config.yaml
num_hidden_layers: 8
hidden_size: 384
num_attention_heads: 12
num_key_value_heads: 12
head_dim: 32
intermediate_size: 3072
vocab_size: 23762
hidden_act: "tanh_gelu"
norm: "layernorm"
norm_place: "pre"
norm_eps: 1e-05
positions: "learned"
qk_norm: false
attn_scale: 0.177
bias: "all"
tie_word_embeddings: true
parallel_block: false
init: "normal"
init_std_qkv: 0.0184
init_std_o: 0.00461
init_std_up: 0.0184
init_std_down: 0.00461
optimizer: "muon"
learning_rate: 0.00905
beta1: 0.95
weight_decay: 0.019
lr_head: 0.00496
max_grad_norm: 1.0
warmup_steps: 200
schedule: "wsd"
decay_fraction: 0.853
decay_shape: "linear"
final_lr_fraction: 0.0
batch_tokens: 32768
max_seq_len: 512
doc_mask: false
train_tokens: 267500000
max_steps: 8164
dataset: "wikipedia_en"
MLP neurons of a small language model. Each row is named by its layer, matrix (up: input weights; down: output weights) and neuron, and shows model dimensions 16-271. Each number is 500 + 25 x the weight over its row's rms, rounded and kept within 0 to 999. Numbers have three digits each.
Before each neuron's rows, "fires in" lists the words (lower case) most often at its 100 highest values on Wikipedia text that the model never trained on.

fires in: "in", "the", "to", "for", "a", "and"
L5.up2717:507568506490486492479491510459482496479521524482527478520529545499491536479499533513513490500487509527476490505505502498507481491510547471524470526525481478475505506472511476457492515567532523495476484479503517516501506452505500498493505518436508538499487490483489516500471487545507479500538523509526481488524516466499491519504544472493475495487495510501481471495483497507539553513455489509537468537531494449518501508580463489471505518515514522493487478448503503502477502485477488529477495520485490504535500507519508548490531472506521497523514503532522503470534475570475489506511499472527468493514491482490530500490469525521536484538484447506507483482464493520452524509484477464534552503468528542500488521493508494508490518517503548486470518554443482522528510447519494
L5.down2717:470488516493495509484522553490523484517513476516507505501484485500519454502510455491505510497488494466494527513488502505489496480489451505448507510482508500482473448529517489534495482463530504493520533518508464479515492494509454525513498509533506494498479487532516488517518501479547521498469490482511505493484471494478506490527471520477553515473487500507536553508516513505480473488490507485492514505485512524538519492474481481553497495480514479513506497524491493477522492493504504458555479505494506505498507475501482694492485528520517491436486511483491502481494487455528503473487516568481520501493499530539473487488487506492494451487518527483512487536524522481494511511468496507536521481508494482486488507504543510482520470446485454500486514504433492505461479518480497

fires in: "to", "from", "with", "of", "was", "were"
L5.up953:515467509485480477505478502476494478507458484431531490484522509462518523508511493473516511525505517485445452504515487475509510478498496506501520490468533509508518511514480481502505458504516451485483487511505517482506482495451484475472536541439502495502511503495469482512497512531525473475503553462505463467501541502523506509516445481528532515515494490457494459513500475498512537539478501517487486501499500471498510497546464518498523478503481531501485476500473466520517532471482517480522495518479471530506502500532520547492489526515432497500523550502463501495441506484521528516542490457484459468532498455470537521461520487477501519519491465481440491518506532477432513510492465524531525519511500489467489535504491508495547521537539485503513484498459494496551485477503535
L5.down953:509531494499510514483471482481485471506526471497500483495458531465508473512501540505494503465474500476510552498512489519511495521493488511518497487507493492501486492485550491510541495505506488532523521497470506481490491487512462521490504482553525502515509507488485479495536510455507509511480476533473502500474443512500477506450502488477464517484454522544438485489510530467497488508531526493524489487517501501522513477469498496526497499506492485488535520507491527487495494536498483502505502502535534539506483491472487679508531494495553501516500515477496494534516528515469544503443464526510489520508484501541497481478493501484503450487474550509510491491491476491504503461485480469472489516515521504507486461468511525505456495486458463501493480505430499477504512526495471

fires in: "she", "who", "he", "which", "it", "one"
L5.up2342:544486473475501498501484492489470490476499472499531517494498536532491522416472488520471490480505457509461473499507549493503499477486528482537537504526533464495502516451517520493500494515501502528526491471534468512482492513519462501497521552461486515460495477507487503537480481496480534488541515458517492513497524472466471505474505474518505478511544512488515545510542464522513531506502490535460535507488490512491503489516506468492527509521500513505467495500491534474484465513482524525476517526534542514461521479528491457491498509509501466469503504476500515582500498523491461495415451446495519458469525485437508505440514487477490480498502491527467482548518484508501501526489502503506465510506540493459456455469450476520481481487480556525482483525505500527512538465498487
L5.down2342:527502481482523447433528490492518508478543487523503511473507471507500538542531493496440543501487532480482541498497512477498470479478516480475501476499494484490461538493483457500495502560497474521513547501505479512473488512472530514477507526509490491485486530504501492418488489486525507498522492506500532468546493485503517533515498525475486504509520510489458478535447513522469535463493544531511524476478526522527547511515541439501510542538510482494509474512531466474471512466488499554512493491492530467513519503498475483503546502495530509503490518537544512558523503468505530499450476453482526507453493497496555478494485486498542470546511521477513498507442488518500506477546482486538527464489505496518536471464492489532508527518455466517500465497471488501518490457539566

fires in: "an"
L5.up1567:507476535438506509541512484468500558481555562526480489519479506487482491449488478458530489504437477544519528498527549517434523486525505462487535505470499436525533546511525504507513530502484490439508472506465506484496527474489525510477538484452439484504517501517524513511503498494450490503470500473512512489510493478504490523484471503504512521520486515517505481529551490503523441504507491489503486487514471516519528519480506496501496524473515483489483490501497491526519485488541515499527536491496539500498508493512496508495467474481517506491491533529498486539452557518489501516537566482529577504470481486493522554483486509460508497483487557534473463488511461424478509486501475500495477493483506554518493487496486533515528478522530461497480477510499519445497474480475515
L5.down1567:503486489464519529513458489470498522512496498508457504495502486519495507475485458477496510526518520518542533476470538500434481488474473459518487523494534442518477506494503520495498532527511510503469532504440520539532516479495540517454526493469474447506521487487526483494504510528464477489481518522503508495518480512475489509489485513494544502535479545553483530545536526502545485499502473488503492490497501527530498531512486503503505555466495527465503501508476513525510489471507472498488512483498529468539519517499535459501515490486495512516504498520501506505452572484467485544533547472512554518479518523534532525503466523493526505489493566519466479506515445460493485475491486500489484485460463524504549497492528516502521448517521491486509484493512496501546485504449502

fires in: "in", "of", "to"
L5.up1979:521468478472505521533542489512522492503444520493454526504464452467491531482539519495507482496495474494449455471492485530465501493496521539528502490466486554491509508522495509476516484502459508532466530482505505485472530478500490488505458512457444504530491526491505527500497498498499465478474453501525440503488498485520492501505508521491488536481511473534518512525475495487508524472463516484535490559494518520456483534534529502531581499462458537540514481460490524490508539511508492496476468507511495551527501483516488478533477458493499498540497541508546520497519540512450504497491500522460502524477505487515465499516439510515502455487560470538488487495478433480515516495511495470500468483522541467497528519536474502479535507490518496514508497541506486478467483500527538
L5.down1979:519468483509494519487506532497519471510475500515503474540484589509498515518502485527531501545490517470487432499543454503484479446472504494466492506496480455522487533539483482500477509515522529455481507462525509517524496466515491495436463491479494534530553543542481491487516523499488535519508473474488509491523529470524548545548466468506535502496502496491510524468491500495478475467524505495483480532510529507482457492479512520488529480564500535497535505493491492541475487497525466501436478485525509504524466512461484542507518524537450483491493509520536526555499502470493530508478494495495497451499479501524539497487484471516504507544483483463502496525449510512465540522488496489519493519471519470497474492516495533521509522474477527482510511530502479493495454499508525

fires in: "an"
L5.up2499:517484550456501499527492495466512554490505536506452496515483477482495489482458490451530479477473512538505508511520557532415497498502497468522516489462477483516518512527530537495522523505490484472509441496482517493488497444525531516469515442462460501519516481549527545522514486491494472489480495507490495525491531499511510528459459526478489517525474502482506524524510448499505459508496477494451456508531491529543516530478493478534472514484491515528492469497440527513565504474527511490523497500546507470479497484511513496493493473495523525502514506533474528523456503468486503515528570502497581513479488487501514511494480528473538526481492546518480478488509463439510511486482477516550496520489499540513474497500483474530495483522515460470492500501485507507501496470474493
L5.down2499:485530532464498500525465512492510507499494515499450518478496507506500517462483430501508504493521507521529577495509536487443493484478495506525496517478509470522470486488514509510513527497487460509509522499422509495534512468492507527447481471445461493527542503519551475503479507540462486455516482544502496495472503524501496512505457525498544502520512538560459493507517489462565472505466486502500514508477531519504492529514517491507477565470514537451506488517463497511507466482480468497513522496497535484519519485495522487482498486497517481488506521514509515508415528482490473516528528508518528542467534498533528524525500506491519473483446540519489524502528442458522490494469493528525483536479491525506539522492543481487506477502509490507512501507496506518547496484447502

fires in: "a", "1", "this", "no", "2"
L5.up986:520496521504507496514500439463467502513456446552515460513483507566473477511482507532540467491504516506507528447550512459514481516511482543513486505472459447446566475513496526502508488524481525519519495509546497498521550478495528490524473463488520494475529454512483471466498489496526509518457540461545503511522508493477472526508494499517499449491514475503506534573481510509493479468514460530480426545464500468528515504455500513512536503478483506513484519553448541491485503456512487508510560470488483491511492478517504515505508500496500505519487467423485463510471515540511502492501481488467526500479496503481493479500456539481523508495480541493523504497501475503534517527500466498500536482473500519453492513482483497481478510490461516513501521513480510507470512466520528
L5.down986:498519526504517491470510522481502483512465517505485547466545523487541520533531506510481558515487505580463524515480502479529534483477532482519494463473499503500516455522482500466496478491514527530522495537459506469491480491472499500460500490468490487501508532514455490483540508556514533495504493524484481501495496534501544483469540493483468465555522482518515482485479509467480588531501503496529509534497517525503516519523488513549487510495483491506520517524477500527525499499467506483521481498482490480506482491480506513481500500539531487495516540499564533489486499448476506506441502478514490454495520522548528503517506531484548521521500484434473508563562505501518485500506503536525550538518491518534509485489489533477464505518473480521499495493514482486524483489509551

fires in: "the", "la", "a", "1", "american", "german"
L5.up582:498521508516490470522508501473454492450523493513529476502517524475482474529498541481517478545477514506464498536496533510469446474504469504503445519484505478488467467485516525503506430545495495531510468485496483476482498487495506468541488520514437467510511452473524540487480515483487521471466538476478516505469502491475497495482480520537495498517490533507515506534471471498533477501481476543477532492506480509512497481496514503487493503455505438503497514486508520495463458464447488514465499518518495511474489503480529517508527493496476524525509500518523457516523511534491468514518482510494532493509442486508537544548485549466510503520500525519541452456483489504499512508515526458456492474506525524496511458504480456505490497524482438470514541476476529499495500465538530
L5.down582:449560500541490472496473475495488512464508518509563499513502510497499497566499530505554471513568487498480495540491511545539539498501537473483450536516533478523504516505477539486494495537490492466471401527484506487503521445506470481490534504496529496495494488476524485497518514510478536516487521493518496479461492505508493477468513505462515488440484491523468451503563518459500538501481501508537510510524510481508457495428514515527475480510523499487502516551508498487509521522469505493495515470505529506512500504478521559503454501513513531490511501482502485513519520472532512552487502494447498567523530502467499520484498477499498512494497537489522493532545492506519457495514509563473472481500481501511463502516494499519499535458495515483513467483475503510482471545477481

fires in: "her", "s", "in", "his", "later"
L5.up1103:492525527506504474477507462445498498494466506505504563575478504520486528522546499467494496481522486484493481490492502494486520496541521498537496460522513466487522511492470485486504526549494485505502528446511480478538488538468517493448503500526510506480480533476498515485492500508549469482469444544477498502537467463504523517518463517481528546488473495506504540475522511487442543510495512474531507478521524510508494521524512509491500495513485499534490508456477473466485515487473459470501514499507495531544498503495463513494453506484504455487486516513507495442495500526474449481530487479542540503518515538512448472501479478535542479481492508492520479473458490483503552470525473505494498516530462508472517533544511524539526524504525483486525448506516434522506509523471476
L5.down1103:477514454518488520519540534454481496556472496533479502478517482483499532491492523527511476490493499521515486499476516502497542518519498473509499510504485462485508524496492520462508490481527535468512500533522493496462515488498526524493461484468512539518522483513511523479541476480525496526498528496469481503504563503520538471491508458480524529553510489510473538468491436450480539457486528484503508437485524502493486563524459445444486514482495482492468483490546551521494506478517533479485485467496457461516501514473464533512498530496484515507492510509527519471485548448535471511511484506478496436462483489501501497483495503511473467561483502520514523454453500496518510501501513509502490488476523540487524471504513506529490507491470539506527508498523538515515492464512530

fires in: "to", "would", "also", "not", "can"
L5.up2609:548512549479550515500493531477516517492499487506517492557528485514528536517487485504480546463438512456501470478484497511480512515530489460462516504553498489479486543465526514500499489488530475561515529461458510520485503503528491500514511490504483489472476514526470479528551478464477519497469478508497509521514485510499482498505488493485534479536496508486486474514520475531497546503512473527502450491505514520515494483460485477515519503525527484484503542503474502480538477492420479538505494523522471493515473497481521488518475497463539524482534488484522518506540453480544475503504502464465549508474499472479515502539485492557547504506505530488538527531486464479518504476470438490579513492509478496517495489503502446536498449498473469455525479469495516487490482512514537
L5.down2609:439495473513497487502491500461441494494435504519546500503514484522489522543495469564514530463480453482494530500550532479502503524508481532461493509489511466483524481486482480500483475515528564459517486495527496514515544502467452491429482487498497536462552498487486521511504516538491476512487531530497479476483524485497482505478461509515494511460490493486514535483496484502479550471553521548534521485494478513473473501497484508529505508473472495480470488503480509526510480523507474512496490471487473538456532524529509469546539448521485501498463518515525571464467526484486500518529477464509557468504436498530487506463518490502491508516496471480473486491521523479503481508527570494492586471492487509495528502513489572481527499481481504509471500519500525543510485483501552

fires in: "of", "in", "during", "among", "for"
L5.up1199:486476518492489491485518504555543523512551486473494499503484526513489529484495484481530504520560489480486490511488504504498520477486516531493467514531525469532501527574503514485467504509488491532541509505484509485481539492490475510492507495484496536522492499467461473492441500466503503511475471524468466495506478486490492505482519492488532507481465498503465499507529462537549497523485529480470514573529493498454480478522474490519486539511502502497563519469527461517492534516472529561504483457479469467503461507498522487486522525526528510537498508477516514503502481470478487540528440525509502488507460491480489493505498478501475499531510500499519495424519487488495496552466480455494494473491532542470490481505501502517471472513524489494507520481505490493472507514490504
L5.down1199:507555494524492473463499485511510536493510510492477551522524497498523509479495546527578502527502480520457468501468544514551491513483526483530487534547509500491521500512498491510533530584490535485526457493521517457504454508508524465482495508475486472469476517541543518501529491508464478478457476472519473490472482473530516491497542507500494533481493516469514449494508539498544467489548499507512488503486544507509519493479496520513476477528516476460505506512529460516471482495550504547514464480485514478517480506501482532495518466524500511448500497523489498473499527473503501464472431486505502480520488504534492467487509492549488504498501547513514440517516483497481500458496548535502514480492514483485501455486494443498540502506489506500468514489489519478514512511470504

fires in: "to", "can", "would", "could", "not"
L5.up2279:537482509453524516522467507460506490485476487496508517472499492492493550533485509483538502512502549465459523516485508447464503492491504537497530474469485508486509509492534507517511508478503512502521507506555481498524549475508475469519513522481477489478490509509469481507521436469529502504508449493486486474496497519492490488451515501501484474483465523485532516534491463484509514500454461534520480497495535483501486511475415476503534519504523519505527514517505504509564501475510499503540547529501492483487515488506496509554514500449491464499474487460490486478483523549549457564507513536493522494531512507466472461531500560572479483497491517513493513498522534491517525509499444475521460540571490540512556506545471518504526465525474529466496456529465498505500502523501519
L5.down2279:514486493497510510521502505486453469499472501496522486474499507517462518532472525485514485499463479524496559508514492475469528473480535518529461505483499501497526512494533526508512480489483497511506492537484488511480531498514466455515503496483466519504454514496492523561492504513479502513474507493421486491489515496476494484445492493496512492512520512490507518497516476471497517538519522528502474482496521439527479516536471478525491512513492505472500498563495500537549480509495477494495516486542480474544501513464481501538531493449466467477473475451522521478514489517492513475489496512538530481567480537495467515534477538510531483507535485494504515505500563467490484515496469513498557462505488531535558500473503515514517518491504469458520485561490514522502506499546494

fires in: "as", "a", "the", "and", "an"
L5.up1369:473507468474497480512515532492514496544497495504502499497501539496483495509472506482517469557490514533511511504491504521485493528505513471507497540518475494506498480479454484527505520483472477464479499519511464509491537538518484538500480468463517540514448479440522483524540498472466512462477500488525523534525459471481454503481473493480467464502477534502494507429523511476508468455472490482502469474479478479474509496518458501506493473525489512529528508469482485455476543496534476498513522496499488540492519511511494516487493545506497547501467504555506511486481485520499516522503488542518538494445498537502539512523513472498528516524518462499502504498545510488529498535510491479518517456507509523488538466456502480522515502522560479471504494508520485478534503473429483
L5.down1369:524521528526538473507484536478529492488492503508473542493509494467488508495482505497510487453495511507480508508515507534484487463494504492515524507544503549527534489526503479526528489425506487529486516491511525502525492530512511538506503490461472514501548456472449488498468466490470494449446452516502471559492462509512535518528509514467472493504474535474509478458502553551495510479535528528515505507493511513470462502533464503475492487506490540500486478495527491514497476512525455515496499481529515514488559468529494533501478515488471479513499462533462497501503483440523513495528499510498485495471469473498505477537484527513459521477473478500478489491505454499482514512530511497468453481528498470504513466476466545515474521537507510477491519539472524515508501510439491

fires in: "who", "he", "it", "they", "she", "which"
L5.up1028:470497503458559513535474481462489482485498458497468522488485468483469516498503490503499510495488467510502486487493525460505520519482515513529471523457515472515524522519520523536511456527498479467503508504511449480494513482505488485489514523491470492503508489516456514567515500533488533479504496489499517494483499469516457505505490530467534478484514546530474513509492556500489542471535510521490504519505483482472471504536539506467518545523523500517487521506520561554497433485519507525482531544475480511491513552535495475509530470546493523455497514484463506485490557490519439481459514493498468455496496545418479488463555533540481491493483476505527505496505482515485484507471505489485524512502474531484550455561480502498505513490480502510535494498483498527464524498516510
L5.down1028:539510474513512496472542522500499502502530486504531485538535506553515530513512470507477493487523497469481508481499539492501495527531497493479526508512506494494490467501500467549540525490494503479484566467518497529498455488481505502465555515509438509533504484434491495491511511471447506513492524489435486519471467496488494477479482529424492454521486485486510517484500469476498541531479523506513452548474479481523502530502497458506525532488491484509472459483524491506516490500470495526462551504528533480510509456516490469511517479471483479506517495538568470495504494538538562517500456473485522518486506483502470522493499458508496513514467539523481461475464495477503515502537517471502540486477496482489496498502497489499514517501520493509511479468485478490486466491503524

fires in: "the", "s"
L5.up1193:525501504459515480494516487476483482468500460497524520477518490486472503485540535551549469461504467505472513515498546538523515483501516468545479518500516453439508485517537528483499509511518511522503412533476481498479485487463536456527480519495518504517524515477484534476495503529503523470459516485518488522551496487513496528524483401511480506535485507462484518510556479499517523500524513497507470495480489496512504519448530529504464471499533516507499527506529492527558476518480506530514493504474489499494518499478485487513457471514479487521542519471485509485489479577473488512503460502477525499481493482506514529504510462477512492467467500554494460516522516492511528495471512525494531465520479490482485458482540519532501488498466475527486480476482522501444516479522540
L5.down1193:522480510506496484501501517521495504485483493501482504441528501486511553470490488501493519504485497514505513498507461492519489487458501525492460464478506523496533493476504535537507500489453517481500415454520494518506503478510459510472521524511500548464499520547521524482525475486497498545478562511476466497489507490485465488515503553509469477504511484484470517498489485470477477483487509538509493484516527518523515527527495503511494469507508515483509506485494507537490483498481497472488525522495504496506527471476500670484505488509487551530515473506497541507502514460540512458503522476513536502513519496490504523525466504524491537484471483491496509512513510498564512502523493503450516486471507475533504524521506495477475531485513529494473496500472481487505479535502507

fires in: "to", "and", "would", "not", "that"
L5.up1343:515554487502519532533488511486489497522500503505488502521529500528556468474510484444498499515510544510522574488538523525499499529499484522523471484471484511502467525496536487489469483523534474528457559430479504513486499522472510508536503492524530460488525514494465503469529467462501523491548445494470520516486531495498500464519512500451512485458518548510464480489478460531488487506468514531540489502536503513522514457496504503508549525468492506494461514507513477487498532536484497543472497510493486445505480492514487514505466463534493487470499480483481580529488504501524509508448494519484503489542516535500465420464492505519509492489460524525481459508483516505499498509487512532509457509513496495515509431479493518494477503495514483485496503507497537505495483507503516
L5.down1343:469465514438470518499531525474474526487459511533468492511420475530529465522500505517542515518470486534467476511490490531499502489490531527499511491481545538549547499497485539523472508517496517526507485529502519486477520552478497478520488505498481533497511489474499515499497482510479535520471526521501484516491508482462537517508489515526506476447495534485522494509500532476506522505495540456481519466497541509519504552545497542512471510524533479486493506509499512463498510498496491504464515540529508504500494506470501573532527495516518535471478444495462480483537508541482461477498476506514477502516440527484542542481484507468497534463533474456506517508548524471517497481490487503500570471527452496501467485500528474447462515530512472528517523522515474473493487489544484

fires in: "and", "he", "which", "that", "she", "who"
L5.up935:515477536476471488510561475460453540499511497486548537495545437479489461510460486493486508442491517494511473463526481507533494487496513494506542520480502474508507562514543491484488513455491522528453521483484481524471476490527507457506521484467501489509521542502510524464497495496447530517507495455497496522493495466479459496515488540484529480529498487459538502576506464501457534510498493527473493522492466461462518533524515518486503479533491431490534498492492517508498525531480517496479492524499535541478493542523511473528526480497505468474502491499485500490482513501504463492498501493462501500533474523471472558430524516494515492524505484542523495526444491492503552519477513510472524529532510505489500525529492488483521506489496501499496505442522459493508537482492493
L5.down935:487491485512541467523513524502513499529498495490487535498488526484541515514503487511493491532538552464498509467506535516546501481451479519493522500526483455475475513566466476497531492537446510516556527504490504479529482498477500560495536498474490451484503531524484480483534520505520498508556496485458491504542473444506491499489495480522531498500532517495529474490483483484463576456516529538471489524483518468504523531487503525520510532516521537514493492492514486502481506471530510505491484485517530521498548518500509481545517501496452516503483514505482515446480472513540498474496506498472521526481503481532470513496483482530503480490487518490517498472509466526535456476505506514512553514492479525503549416475491515485452463461471540466505504502468500528520513523495514

fires in: "the", "s", "and"
L5.up2876:454516529485490460539525490495461537475495530500511501473518530471491489474479541461482449507512498485526481483490467500489498486514502481522467516461506530475466487487516513509467520458504524476494498470470460513492487504515519492467499491449526513469462516485491478545442507566484502484452471545558519500512471493510499507494535486525530509491490487452496440506499511503476482508507537447478487516476510467470511545536479462484512467459542474498494497533547514517504528541509488493515474471480492516465505496467490501525521479513513509482480504504505493465525485480529464516540525480498481507484483527493510493488571486520495522516507517508533472501494530469468498523541531460470532498534500487499525454553543528488508476429499544505484463475515488528525485477507484
L5.down2876:512536554488510518546510525503516483476501503514536500462539502537473471525481493480499494468518493528483521496537522506496470452512506506498486508477528532495474506532510494483520511430496500524492517500480450539467492517497519508472514518499506520484487524504529507510492544521504496492441481522477509544509504515585508498529510474480539483482516470490498417445495498482502532512482525482510491466538532490502483499526474488495510482493495494482488519491541481492518520513539465530506471556468500487473486545462485501539504481491519443478490479526529538488486510480528506511503499525529532514469495518489513478476505512486500506525503492500512498509528479511492494533499508459519523477499486530514524433521463478506469520474440508505512465505492489542503505502480528

fires in: "the"
L5.up757:487510553433498482481477489491537538487505545485471487500536471512525509513554484504513464507472481539521489512505501518497514508483526497537487503480512486424510483451516543487511479489521525529553508515473494495474520514520496502534503439470509499502497531530521521492516489510505503461529510477496551514526519519492509478486505485462507497521464538485510491506494545459511505476523479528478504474494496496478464444467529511483485470469476494505505541515526495487521509529485483515496519451487544485521515513504512450473473497491520546536501556531508479481514519543479500521503487479439515480502513474495490466505487476501519523482510472481531521563506494444535518514497462500485513513500503490507517506495518503490456496485518501563495494540490482471505528491527525
L5.down757:484477470515456555525511484489494504468510460485484461475513494486524495488468530515474488518490466491476508528496500531510511465518503485498510497527552516488426495524500517513500467526505511508554460512542518521538504508521475528510499513495491493483542435478494512513522502525507498459471514520465478489482516512468519493510509535457483534505509509544454478523484503482457486521518502479514526464525521501521499502519496498517471470516499515472476462510483507502475422555505450450498503548491510475506517522493553542509445527507447508500502486498476507480513486513490501508520486500500516490466468470507453481444506527499508492508533488558492505474500486484492484436488554499479473521502489490532519529519494561448529501493500508535492514524502549523458548465489478

fires in: "to", "that", "would", "not", "had", "we"
L5.up1802:531472523496498546489472526437480522456527481512539534522529482486537536483485443483494509498473508471510493477516517529472501483512492507493503545500467518479499510464544492520470519479528464543471542518511501513475506535532472519509504531510469490478500496464492481511523453489461522478514514475504532517498503492457474484492488519469496471529571503470489471514503496494493518485487512521505528511490497440440461509515454505473478514470507446523471516499481487471525517492492496536502499505501451515471475534500503498525501503489480505515510454467496492510477476460507496539511525487475489468482501491490493489472487502504455513490529508498485555529513497483496514542505475541501495477520499488555501532526493529485460471512489498454524497488510496511481491505535497
L5.down1802:504513503486473530529451496508503528506453492530490490548506490514500509502505538544555507493509505499470475517508529470530486483493492512484519513510522496509528498461524509479537499531491534479496497540490500513516527504483506480489500495548475501506524494461484508539549506507482493492487471528455491506497486491447501473503468491528494428484525502488506520464489490511501527462508519484520530516506490497481463476520468501503457502527511508494481523497488517516540498496478477535535477540494474502523520529495481503547533450485474505510523462537542508488456533505485501535503455481531508530516506463500460492489478506523470495505482480490472486497512510511494443505505511556524598533467513446513529502473506514465497529507503508503463531503480542514516484491492491

fires in: "the", "a", "its", "their"
L5.up338:540503520475475470522532467467498523448505459494542481491513500489523508508493544528481453490482457511471483520474492505506510452501469444528486537516503520465510477524512502496526460535458526501517463472538461507453493492484476456517499520505521538502489531495505495526510521451529493503482476457481487523514489494481475536481474495518484512519493556469477532467510464480497507475512507481512472491512520486510499528478501458488474488526510508503465526523492511524487454520502527505480501451476486528529517495500486548503508479483516509480521546531506464514471533509494458495485491502470491473456471522487507468510542493466448522475496521526526474476497543453504562522504498467521506477499490457488476526511492477483474458480468496463524495494482481462473451489531504
L5.down338:482487482519480524487520495487483474519493489490525517518531520520512533439485482515495531494497485496492494510478524496553496463479497520529487485513487523514466502510477541481524508476505495508506412494502509486489521522474526520482465516512508509483500474486497492489506536506474478482510526500516483481513519495520498463454494531481479503484503439493517548511491500497527517515513514543490493477511543517497495520515441511500495459466500480457529543487518513511510548512525455499485476504500494459527542474527511707499509507509528522548529537557491512467531494503483504482511481478484504518530546500489505527510509497486503510487481490533506505497501525540493481484524513488506504539492507504503506504473490502484446497499505506496475493480486520539504473470518485

fires in: "the", "his", "its", "as", "s", "and"
L5.up1581:493508563479504446493530496449498528510497535529523500502510484516456483506532501544481467509510511496506487520491566553541436452495477481543500499509493477476505476550506519485535545515498512474531506472478456477492466548476526500449496516465538496470519550485472488497479459497485551494498511517504515469508481574511483499503517526481495525511478472526480500526474493508521496482515525503530526492508529482516490523486501462495504464497513485524529510522494499502484509523528497485479484496431495454520486497483461513518496487445534495507493518516512502517457546515477494512507487478495485541472520481517500460473491523514474490523470519507504517527536478476487524491509499492501476491517491523536451542483478507540490498465523528510517476488468494488512500475469509
L5.down1581:524517474533505435540503513549485514535549530511473485507517455495497516448490509466510458502499484521503487510508511482470505470550503488456519451496542549520529537469471486470519488509501518536508486505473486488538482498506518544520504514477554500482485475533484458507516516468543510498509519510484506528497495480527510516500487463475526483520538541526483525444482496518475512477529483535527499495485477488494487567467524486493509493502502513510507516427488498522499525520501489513496543496552498501467539537515475536495501540510491543516512491476481504447544511496474508518501486504509486488476500519524484508506547509514498510471497482494518513462504493504481498469490485477513478521438458502490541493478473469523556533546492494489495514553471535529523492514474501

fires in: "the", "a", "main"
L5.up131:555477513487483485475498520463514523444493472541497531475536474530504458477490514522502457481497470557474507505506558504514480493491498526521463494535492485442499442520513517474471486498513529568469481549488463533461494497505525468550463498468494527491501511515503465472464494470499506482470502458499469500507501446441493543489518484502476542524507541492512511498475506544510544504479505512477491508463496469506477490485497470486523482500495480487483511517503519507501506490520482488527551488498485506470473520462521523510465522470475594513537547530528470516472498464451450501509474513535522519493487477523510488492495509457515484524492539496517481483508517484507549521473548516495546513502495510458499482459494525505525477465485485520527551502486481521486539516553534
L5.down131:483474505473485498467464518481481513506464505457480490474502518506488535526490478545460551518488468513468477535480501483529494494506439471542501497512536490501524483502490497498508504558469519470579385476482519533495491477524507499482521517525470484508482512522527491488524543537531518500491538505510509479483504545530487456515533505513479489510497485482484499528493481505466484472479494513527501507496485481537525511451511511490531511554480496486451519552472473510508484479497511507479484463507523484540529484488529639477531489474488492476504491512483527495516497506495507496542491470533545513506514510509479504533487468488507518510501532523474487530531494507511501473548520511478462493519541484536473498499517508495475505511466507505509468515477469544512478459499502

fires in: "in", "other", "not", "out", "have", "and"
L5.up2607:508445465502514501530468530497495517479510498485521457502518476547521502519517466480496480512458474486495516497490499508511469507476481489453485481495544514547514463516559521469524461509502520521514495527447504477511548472519526494507488518527510479506473521527513526477475456482486498463465503494475497497474487512553482520498440488495484518457481504511476510525488452504496512462466500483515532528510476536501504515530529530476500515475476509541514515489524553487475502468517487525485488489524495463483532465537508543506464489477498468494527450538480519484461486512475497561559481498482528518538489480506541517471467489524504485507488463523503523562485517491522509515534505516501517531491516518482503489453506505492461513488514497467536482528457531520426537507484481
L5.down2607:477497467472486543505530456543500501469501502497503534541499478449517496481471507525524523481513494492505465515452572494490482487481479518498505518498487518490477496462468522543447510503488503537478499484548525472530467492518531525449479495517519482469508495507511472489512505483503468522525458511532543492544516461418515488489478505495457506501517518499493493487496549498510475538527511503478536501483479513480529492500495490465515525488481469513487474528516441497496496501508505444486556495484475480493496491463550582510518499516501524501521503519505474465526490503471493469531491459499513532528477535481443514518512535496507540503531504521466525499499534493500468484510468472503506498523523470551497507484516483504508529550546487529516510461448458498526508503509476

fires in: "in", "on", "during", "under"
L5.up2594:528502514459499470508539454507531505491533512483505489527516514513505504490524528495488496473490481487544530463461468454460539492478527502513511523500502492509464473499481525487521500528538495517547490505500489513498481548485477497521557506512456505457498525546476526507456466450516487531508480509516494487496502448473497533468449547436504503486484570516488469460498464493527523509489463479532489509511543470520470477558454491509485490484499505481532428495479509544486473555492475459478504489472484497516444539433480532492521546539494498495466513497514492490488515492457503537517485509501510516507510561481475488470505526455461526509526489521480476478526492480506524520552460493504477529513517475509518485524486464506557522531468519476518527467513501491506472493504505
L5.down2594:512525488500542493532512527491525517517473469504524516477469500487467532476452504505479489496547492494511504535514505516542531483455521491539482526545539514495525517515479491480493488485521535482486505473477504503513493502515538502498477526520505475473527496509497532485541481516484502514492516496464464538503524512506541504456487524463509504512497483549483553518479463509492502490543505471500560509465539476472526500505517492450545522524547532516527464494460497516480506491504506509435487469486457516498517497465507528509433526460493476546485511525492505465515502453494469509515513495515520521509526466523510496484447475465522485490499490513482555514513519479514497508497529501467457466525523476505495508519455493511520520559493511515485484523491493560476461495488493